config = dict(
    n_layer=15,
    d_model=256,
    n_head=4,
    n_kv_head=4,
    head_dim=64,
    d_mlp=704,
    vocab_size=6980,
    activation='swiglu',
    norm='rmsnorm',
    norm_place='pre',
    norm_eps=1e-05,
    positions='rope',
    rope_base=10000.0,
    rope_fraction=1.0,
    qk_norm=False,
    attn_scale=0.125,
    bias='none',
    tie_embeddings=False,
    parallel_block=False,
    init='uniform',
    init_std_qkv=0.028,
    init_std_o=0.00511,
    init_std_up=0.028,
    init_std_down=0.00308,
    optimizer='muon_variant',
    lr=0.00164,
    lr_mult_o=4.0,
    lr_mult_down=0.7,
    beta1=0.93,
    lr_head=0.00603,
    grad_clip=1.0,
    warmup_steps=200,
    schedule='wsd',
    decay_fraction=0.563,
    decay_shape='linear',
    final_lr_fraction=0.05,
    batch_tokens=32768,
    seq_len=1024,
    doc_mask=True,
    train_tokens=257500000,
    steps=7859,
    dataset='wikipedia_en',
)
MLP neurons of a small language model. Each row is named by its layer, matrix (gate and up: input weights) and neuron, and shows model dimensions 0-127. Each number is 128 + 32 x the weight over its row's rms, rounded and kept within 0 to 255. Numbers have three digits each. A neuron's up and down rows have the sign that makes its largest values positive.
A block is one neuron, or neurons of one layer that tend to fire together. After each block is what it responds to, as a language model described it from the Wikipedia text at the highest values.

L7.gate209:110091144134089110124139122108088136113155156118092117116164162100115175107103143107088038153162127110109161126079124098145203132106093165196137134111126091103117126167128149148158136078062166048137071182109137096102112108114136127121141065135119168108145148146186150154153108144163146095100115086196143121132155156142136189141130062163134120149111155107145097145081110129090165116153
L7.up209:106128143141097131159125132113140199134148147145116169140129119150077148059179150110125178144124112160124072183072154158101108141134151174152137115116086175140177133161132135098116082106126177120134111132109102127069123119170133145115168055137103090139074095139150189105135147156154127188144167155156064101147104148161187132146102093151110088122109156111149134111118094072115141170132
L7.gate221:120112133095064124152171131157106133115165085131112159087153143101122136072147150109145080084135109166145145114146095143141162129107132076087073109128122092081145183163114117082122091202090118114074113137139189158170110112127143137099155139103171204168147156134061060123197121094205131115111145087165149173122117142081140127100208121164161150109100159152075105148120123165196105115098
L7.up221:111051141140054192063184141118154162100081114158129130134203152139114114112185078148140108139103141116143071137098158192118196138081165138116114112118120083113160123183131091084156153184189126119102130126091089141123072147080125098134146098134136165147100142147098154114138074135123128148177129106135146136155078138170210099132109135145113106140087121104131057164171097106170129088114
L7.gate231:171170125147106147112116058133165096125105178147135168175153085167185139114138116170086102148102133118070070133119139109157088125116108154130123161128107079147102115164144122070125133119060159073137137122126123135116122207167148136107143068123147154121161095142080089088148145125211136096104150084114151102084114172108140114160048122104154120132084132098165146233185112143152151161088
L7.up231:174180118182087128125099095179135058155177165133108137142120091149162154103122077173097092129110162090123099115125100168147178121150109155134127137140120120126105177166161113100157103181071140100130160099125127094118113151096079152083150109111152088154116079145144121093168164131154117132117134106169096101081136169136159164154069135130142155082083136138159139171153155171117141149078
L7.gate270:109126107139168128149130184125136174158097155132126121132139090169149096159092101084159105167079116142090076125200165084157103115130076110131120125130105177114106140178079090150121141066091160119084115143107127155164164077181126118171160162079149057153134154099151165096125106100151127153124140162184112130060097148108140151143109101102139155103096152135135102157128192133056194104143
L7.up270:160093124133175126115073130098137167149135119130060073169167067120140137174147108063144130152100121145129115125139171105143125139126130072097145137074166175083133152195127065166118145110120143152105162151118089118185157066112115133139135126098094092170144156115164178160125148119169113089108156096170085135097137149081182141104140113136122188150081090112135145176112156130040128087077
L7.gate534:125104146137131118062132136081165170133146116080084132105161094137079212124131100127090103164077089199109094101151114095153141144107186159110143071135129117101191124104128055147165153119070173050075109088057137135072078044145156129170143063079198135090094190150141058130127155099112141132154136099141191117138170156150136102167170146127092105131134146172140090169146123145122141144151
L7.up534:113098150084129129111122158123037136154086121155094156146166115109091122127131145112140161083119127080096123104154099135111156142034103137094060106125143168112121114189150057073096123131132093119072109149111081175096086119152094143137194146170067143181109157120120123089127157135141096154153094110114143169132090045122092120178096078153146143114147132143102123117166096174161066126139
L7.gate592:099216086149150119122132133170103097174113096130129140080087076121149144177132163055084080147186114123111166104119067106206146169159140107089126152135177176153192142173082189167125086121131093124098080119077099097089190079120164068148198149145152134194105154201096124096145138088107133119141148141110148143108137140065148140141124137185068107128095121183080095156134174140126114113153
L7.up592:026135138068110113084164111153139191099088152103146105091078092079130165112152160103123132108156066120151109091091152079136117122103188129099170165133099183160141116102124126093137136087122120136093168155147123131134169174183148108149124093103094169127123170143153114118085113065095131103123103106125155108182142119115163207147126131119103094145112115126105148120138069128080102167139
L7.gate627:107087097131095139144152125141108113177158127064089126122131158140087122073132101127125136085108128114098124148131161137090100154117078157131142104100146131109126112162188167157105126074148075085125063092136082142135127114125132156150114120053161088141156079071139140083072121074113165138103092173115106160152123122142197117129115162137151155108137101081101111185132145161133163150093
L7.up627:141108107117096097172109136095105144142148143107134117152120172136092109098166132143119165132119127118103083130149161150124140115129092165158080130097174113168194147139136120160163152134137115114159061155156149088119079104149137152146134131170079132144153099108071115114157108157082148086162133177141101162124139155112144093101112094129156081141084106110135092103174108171166098073148
L7.gate665:096097106101182056119129138062094145136111186147077115077115118082056102081141110112104121123165072099116154157103125112108095217157116137118111143138092092120181109152068106102107063133107102086120080175125145144100138119115118129160091105091093139133171143131138091128131113105168177089075214108141092152086118146130168202088060136154133173153068156133110088094120144108142103144096
L7.up665:122120080153158103153092135115104155139154135098103129114189097082093108119091158106137118148171138133092110116152173070091137139095035132099131128149121126114071148145115078146149146127119197146103139114118137138154118139133101132096111117056142088144076116064166153162139110118119136099107117147168132128132145139148130175115147129106102107128102145105126083126104100117157127215052
Article-opening "is a" and quantifiers. Mostly "is a"/"was a" right after the subject's closing parenthesis in Wikipedia lead sentences (US 350 is a…), plus quantifiers like all, many, several, most, various.

L12.gate93:154177122150184175126162112114130105200169152171071053109097141065118130092140104142138117127171111155083142107149167111167109069102138097081144100144138154150119100135112051129108098111119116153047130126158108128085142084151123096153147145116142117129134104128094163126098097057128146099107098163172143167138147165103174149079163151131197099199133159168118121115129117162097188132078
L12.up93:132101108075090214165118122086143100152158079119150113124071154124152154149136140174189067116115115104107124130119122170123154093145123066071117122174109166124188147101114057154111127092119080109084195119135118066101122106101129091126118121158120103139153110137123154113059108098111127112101112140183128147145178177103160188111136159147136072131158171116130162085119141120125206155084
L12.gate154:098176115091096128129128172122127134158134120136059138124154078068157129142101086154157083153103116144150126105168096167121121158049144133144156109107172103088057173142089090135145119149171092127116120096067072102124138165098087117110117131123147146143090119063154139186089111096092122067141164166081157101150157110136134133117109071104092134091140089191164108147070164090151174125116
L12.up154:071151126109152106158064177141116104129086107129158136127138154151172189131110115155189133135100141157181076118184087133089146130009138134159118135118155097116137108150085119111140155176139097146132154115103100129127133152151160148111135161117125158082072137099157122087142119087104119112128143077045080142099081153189130117104165074148156120110133166158177161137094133191141107077167
L12.gate230:148107154052148101087143131081132147156104138095131103113149136123178127057085070146171115117146097069073098121140112196200155142065149091100132140136147167128123137085118199127129066128146114092178139035099169097099137146135093158153113092130102126148145118084055129172119082173115104104148101137078211157142044185123096164088142122114143065128147124162141166130120115158156112186205
L12.up230:133132157169112139102153137132137135105128102177097154143086174161095145099097143110106067082129138166084128054176199096155120087161130103129217127113167168135182153136134155157121113139146134145141097134100168147183118172172122084201163158153167146148128149157093101173129138099159121138143077117083121090131076121165106124099079104076158127125108178129073140083185071169110103087215
L12.gate253:149059136068080162131140131104137138179070072120096149045107110098096164064148168147123104164126102102110132088101142089120079150108178086161069102096088148139167110125121148100146161067144154056163099167087138149133162125141104183097113088138176067151076083109144100144102158156105104122080137105142127132153155056164156136167093165148175113119158153094064068096156150148037174144129
L12.up253:108172108144122152075122110116129123127164078091124161092160141098154172071070121120118224107108084128102159130114108099130128108150056096178132074157131156171119148197126165095189183131113145177088076086116173153166147168123123109173201093178133160192125101088085117156189127114085149086180119132132118173092138154126132133166140100139108149142169175142175156138136096141131150143118
L12.gate284:138134160165081151145150099139147134202097131102163115061085113129151126122151132162113130075126087134172088046124124132182120155099181131101129083090181136110123107163189108149079179108083159160132086114088145082129179169095121082142183083081133151135150129085131132140125156183120074173136172117098115182169104114080116116123143098139077099166134088181138166153170135138179142117112
L12.up284:152112114102129090167174118086183155134105180075104142119180123143149158097116122120121101153092084119163085093042101156126125087127085186123170136147127109142171081056172096108128093078101065088122152149114124117151143106074133120171162181167167151086148079104109168080121191110104135117094206162165153095067169106140167122134140138065135129144118153113122168156133121105043098156126
L12.gate369:138157140160162150116108151181053181157114126135126117109097105134171122043103139123137105048084097169120157171113174150125148133107140160108197171121138109117169180130118116132168175100094124110134137094080157173066094139125116129134170136093157132111156083089140097121144131122135092101070160183129135120131131163132094163116102131162106082131068124159132122109134160177158087129161
L12.up369:120115070173173109117140113131138124116134109157173090124130109072086099120060152167102158078099129128093128125165151066151170152103152140133131143081091101118140209136199129096076116100134108115155120161139148108157113082145103122145118158114111125087127127149111118110112136126096121134140151124185137156170146175125086149127205137106110067101129040122094157157091112185177081133184
L12.gate420:104174124123075125186132072213157148176162081147089130163148155095139210127119115105170044138164132163177154131115098101144129124129141156164137126097112135083098137161091156154128151111125116117174127109137131134144129158166062151160105175155222107127153159122112112093179110113105112080104136037082174130151107082088083098143123139136185124158134143109130087182099138154143145172149
L12.up420:169106171123154136137142130118123124104170164107106162123140081119088168052129137164151146129092087142159165159136126122083127134119107133123200138133119081130054128121159132183116133132127188106122117112128132098145137108191082092119108146169089161175143135104094139069159079132146069091099105098102174118155129102044140205147128115123076189156158180120095100138115112143157149094151
L12.gate495:099150089118141141102141100102113129152095151144088138128112110116133164104089122182145140153073126074146071131162127122099098144121081130133105116121081057187136107229205105169128160094155145151089137127073068173151073145091167178124128126157170095134220105130117149075164153134104125118190084128111152092087148052096170114137178114154138073139107179104155105134135129133139149081133
L12.up495:103117130150173191082071137076113100127119117107149188179153140088091150097136104152165127140161114123107135138138168130136104169138099082106169152179110151161122092151107112085106108158127121142135066154105165114166098092138123159155130144153173102123166126046115076168110143108115082103129182107151173131161094130143117164110103126117068137101137148094130143146083142128108140148096
Indefinite article after copula. The article "a", usually right after a linking verb or preposition that begins a description of the subject, e.g. "was a", "is a", "as a".

L9.gate375:110153114099133098087191156200053110132065102080118178099182110084149202106124188113124121151168112132153109121109022052139138174112144142102150188103138144114164125144138125144098067110129109115169112165092129139082175179131141099154179113140134104112108178192114152051095120132097118147090150131105142151126172140134128132097155120164110090130077161111087110125111117147067151159076
L9.up375:118114192129114111072126148104072112143075145123109133151109116081145122134121191040138098176186104094116142069086121117153066163166114130099178135128085173190132130143136122104132096067079174125107130134082144130149188140108181104069147075137069156147115153125216173152070074134111139105117079131083103222168167160119163114100098145050129135129130157142115102118162103111117086166148
Quantity expressions. Number tokens and quantifier words (many, several, a number of, dozens of, force of) just before counted nouns like soldiers, people, workers.

L9.gate196:106146119142090138071179152148187154198140171113091076116106083097110159157191113106172145143134088150140105145146149129161127158136088138159098196104126169143105155100097115130106134081121089157168079081093162130197221128150121091131136098157094109112113109089152156127159129173094140178113139132107120125158137160094130169118145141111068088097143158154181110160121147140159121084176
L9.up196:127076118158125133157118074155074135110142099166154167097162103086095092141146190139146093070158133154101126090091158127125170169147086105102124108119192139097122224168159155125086154123118158192162176064091166127127138154157132152124144121142130160211093123141069088150155095093149138089112101097175151081146139147152102198114171089129143164125134121155159117077163115171165104150110
Coordinators and word continuations. Two groups: conjunctions (and, or, but, so) linking paired words or clauses, as in long and bitter or past and present; and endings completing a split word, as in immedi-ately, short-ly, F-arida.

L12.gate78:123090102174045105086116104138113119166134111111170107139155143059177134093145103174156170123159139151063143161126130117129109117132114162175181097100129124136128146082150107113130145109028115134109120140145191136075122135160094171088122118156166153168090198100158141046160114089113179140101089072111135212139149177068119127149094142189169141109121118146145099186169098157130169116189
L12.up78:119095089178107150138110089092194188115174110095086144147130142092067109132133125072167134153104157095093122173144100110107074135117174116060085163100153150169107149086099123100205112131119147129133111175108109120151080102133139125134168138149112063151164105131103197131148106174159076122101109131124087117079166151047158200165094093187056158093142097161154113149209170139174181125190
L12.gate104:103175093112118082178115170162094096145136112125136113110125095101110199119094126106145108056168134095112153095116132114152080169126122143168145154130156147084146140112124087138194141112164096072122103083126182094097162130091100150120084127110135135129141149072082162125096101133126118109073153084120120144150146116066020139170117174106140123148061152107145122135147141155109150115108
L12.up104:180163143120125124153178107186153155110114099121148171123158094092100104087105123137103116133160089187087061088111106161133136155160121110127170117174124065199051112163199094155155130081125140174174114073145141081158169108153142118123069086159152106139165120117102086148159090135040122147117180127138146158170132113127156140131128123165140121071126165142111140078189166100135133159105
L12.gate290:097164083134101114111088077159085075103179105106082105066143098142165156116142090127121090092089111156155151068081104157126063145106141126111118083186115106125090115193167154160120107129149090114196133139096144132131114128182134139124186154169150124120130127132157175087138148147073103128112182109163133112102115116144151156125093104146072127128056157161149109135096123183149087103164
L12.up290:093120121161136087161097099106132099127109098055092156172097094134097143147121063129152135144119179126126131138099134096049147132166088090154133116124147178130061091114093148166156126144126112128171058193085108108133163168106122076128137129192190084076143148124098143094134156156099055081134141103176122129150143069116111127113131125184088089091085076101088182124165110175110161110155
L12.gate440:101057085158103192100142088183166160138137135108047096092157116066106208080116092167127095164129154096142104103140134121135160112123151111128124111145157135111133122134140131127153147163175126151142110197117125074103098045161119072170113119152150081094137144115174152219117148137169083156083142068104129098135114140134154174085146089136104115077100099135125113130133158142135120133149
L12.up440:151163163122127141070118136120153138105146095131180147127062131178115166128118160157114176241120118161117104144150112103126135088095120167100088176130181089101124150150088117113116120127162110153135110114087144102152100180179123118131142087156161078094118122158109128150163127182073145134133135100154146145102112096112089098138165097156135087109109085151187086136186151109131099106174
L12.gate541:083144103106122137146143088076164133128130140189108115141162097104151172153135088091070128134132160152111127135134094132077131099134107127162071106115102165081047146132093144183107139129101095110174141158152132172102166079168150156120123177150104133158125167107088091155129167134092153131107153058157051139131151184147150092187127145175195142081097107120100120143147149129165163096137
L12.up541:126142151114132174063159127193105162107146113164101119135159105140087151129121123065190098146119082118062142171134155156100109069148138124107108167121096098115056120102135107098127154118148108041160183130142158162148123114142101091141148095127096141198163156171110119154057131136110146139090105119118073168124170122104091107122110159096139183108113149119132133116184171141169156169127
L12.gate622:123126096134112162146162146169155060143119156203079119063106160123142158130144180152088125137176139145137108110082144144153132062182150174085074175160131132138120119133145077166118148149125182119119141175144135152153096104154120089112154077192107062127158192125140193155095167089136083124058096117147127149164148147147099185091197121121129139168107087129064100146111138143130134118154
L12.up622:179127121156140110150174148152100111207167143086113119113112061150118164126151193141103171125136111102205174125140117126116209108120133083127102140178115123110161105118107178131079164124175152183139163098129098138147107123107121096163081109156149120161100113135151178135127099123179139108057097071110149081155158107106101146113147127093098104075107114153121116160185154152092125057106
L12.gate647:106108149145076055155194111165079147196138142202130081173164072142118112128101098152112107159110103169133154097104157125103102124129150142179164096080151108100179168086104148082079116109108102096140074211141149132135115139131144156125213104113179130116141143132116170118134169156121119147128135107101074110085127098188119075148154116184143126170099114097129171186141115111098118106158
L12.up647:102110136119111183158130130098103108154142145123100181098158109104089122115112112118223152087094106170132134132173160117103124142123132183138100135154181150089066147091148130149207159093086140156115145118143116128161201154131076120130124132148171179071083071091088129155136117143125102121094143177161073116155135142138158084174104160187159104011084176120116112143133107109131150139134
L12.gate651:116182102165101182105163152132137172083130102143134128116156111135106183111127153092164165126172136142050116067152158150149130085130141111150132177102098193215102155107182123162140148163140105143103116130124121109147177163106080081080119151150119152112146150125163095109139205142097178165150122151135100154102148091060155115153086103122141126121119131169139083095154135131108143121185
L12.up651:109109106141130143032092114157173110139172125117143136087122118091087126177111163097056138146106090051123140127102158177098175096095164106117101131140081135093155161129157136083167133125125049092142118127106141141150178138155099121099093104079091123136110102148175138110151128159127178184116132141114164142135071141089107150099138117170153138148163163095198104100137103096093142117129
Approximating quantity modifiers. Quantity hedges placed right before a number, such as nearly, almost, at least, more than, only, in excess of, often ahead of figures like 62 or £3 million.

L7.gate74:118148098184106103120121115122180143185146130120188068043093157123150173175130134086130073112112087162117117089137134121118063122164126111147110157066125062102157114138175160148113149117104111133163080124157186158176076169137138076127166102142117157142157110094124136149113100045164161122131141120152127171170136120180094148137159131150124142065143137169138134178134171185125135117142
L7.up74:157116124130062164071129135097115080137159152125064094152129172107060163156067154161128161123087121156129119080136125191111144112145158154138149133126170187172154172176168105022151105093148221130147114130149162165076115121126070052091111106194106119164102103105178178099110147147092168117120151097151093089143120196082140096102096176193124134140122147149121157160087191095122060105145
L7.gate150:107127119137132138134165114115093060168099091134143123085099059166123153134112166100171077132134114086115118102203102148162091141112109122221138124105126118142103092158153089090139112134185166127152150142106093196083124128093105060138156080194129138142182054145131179169106112124140148152151114064162131054106097120155096127126196121115126111125177146136092141139106160142124125146174
L7.up150:157140117113135148154110141091148143100093138140121160134157108128127096107106108086162082126118113182117109168164119084135140104140127153128144153114134085160071057094101147158169131060114124118152131095173175105123128155089133134111091121113131127104116166202139143167119108129104134156178192129104109109117125200184119149118139117140132163072177154157110134091132138179094100163131
L7.gate193:132086129144122129167137173142172097159142112179098106089067067114150161121162183162103157102113145167132127108130139089137105155150134115088151096098157136164129128143155184199111168144087131093181116096088101177117058149115123124167079133169212170171117112074120122056115131131128180132118109115111139144158077133116158095196202108150160129093134157070092161146135093070190110093144
L7.up193:143108069153134114125144150120154199091127099132093169144154172111135224115163168111079153101125107145171096094117163145119174130153090113080158131120092141153167094058147126113117077185109184104148138166117155079141120141167096182176129146140146142167150121147130074086056172155121118179146107141159117091154097117135094129143107123096137118118142165149151070172182119062147165120152
L7.gate198:154103099105135155093155109171169128130181178184154120127142108144132154132186091187154145107165175122066163126135142075128101131170151092103084205172150147115151134119077116135133153188100189160120139118081107148171053156169091159097141089122170148180144100128142081101130135110159120143073115152135134132127110114168130117170132156109188154148188068102116173092128127152150076172139
L7.up198:055134134092089142094119148135089155102130146136129134125099111092116105086131168127135190189189120114188113123118151096078079157163140103114149085107133062112156160142141146108132205072196116094152101096103133143170086113097213139127155116119146109143134079181091109152143125152108181173113098115143131136049108116144152141174095142116154195098170067077129156148118107167126128093165
L7.gate282:117141133084138193121115147181124128170149151192102108072150104057141107131183162167151113177093080146159114067136145152128083111116134125094108166097107155194112198163169134125107088110097066104134135139144153140136101130056126115172160125102127142167136126119094127126118063141171113150103130152148094197129125147149088160164148152144119107139098092158141068170127180110164102183146
L7.up282:134171177165167176105158130169199127096096167194098088152130109105101126152169113148164195109165109121140123060086151111144155133166101141136102204139073167150104141087152107115130153126084096187116117132156132141141201168143188099182135100188159123170127114081147123098107148132196162137146122113144133149077085142139113116127098116187087140146140161130146114130142148118137153084080
L7.gate561:174085137131162132125135183152080175084153159122133124160087054144163140059095172134137065166102124128125133105140117137151120135116101104113099141094094143137129116060169131096180140114152154122160178137109160058094130125129177066085112055143115063112162148150112123053109181087132108100096139192089114145089123184164145125177074095109100107117135168127159117116155168115115143138148
L7.up561:103114163105155167166085106185130151118105148152164158174091167159096163054132117129138203151066147116124180086204132174214113117127132131130116129127100178123147100077155109124144135160198137147105203139136140102112161147082175110117170131105120104153128111091175184050144155139092147100135172130077147106095109104083090107114132129147085119107173081123124110104134147129134101119207
L7.gate617:181128093180134120059129149130129129194092169113183126139095079158110127079080130126147097143138155094146152125169070112097126112103130186120145145123076103166117172116134110101102149112150165116092185087056224096142168176105118144119173100137137086166136150141176111098072066125186144131066162111068147069138094094162080163129107091149116095106080132183143120144115159104123081169142
L7.up617:182129083183133141103147109079117147151125122090120124152172119115127106080124109154139090063143099130062135079156115090181071102113096145128175132111081125167179116126166092125131220100177142187120144057105151101121123155167141066111096108109153115165117153077129157047085100122123119170104144109085098115173117094148065128115122107075138090132137121157117113099193092119127030126124
L7.gate682:147216118135064146150130125145087082193137151139156124081168114102111146100123099061141130136116100078143107142183121157109179070115137122130171172122127163146144097091138130175154162159098154142206134096097113079132127148080124085177165105131109163098158154106142134128149154200099158167092168143144083123107131109141075157108140146115162136046188149135114147118184167158105155124166
L7.up682:106138168118117167103099168141145125097115133129126107147163175171123182105178168144133167117091195075181095124136160082139087067151113135120146115169136142151130101100179109137119042070130137114133177138092152137129144185152097088159155104189182115099151159153164142089139110131011104100050130139150171145160061130173126082096114158167117088155129134110095129142137069084129113129104
Adverb-completing suffixes. Final word pieces that complete adverbs and modifiers, above all "-ly" in nearly, also exactly, slightly, newly, currently, plus spaces before numbers after over.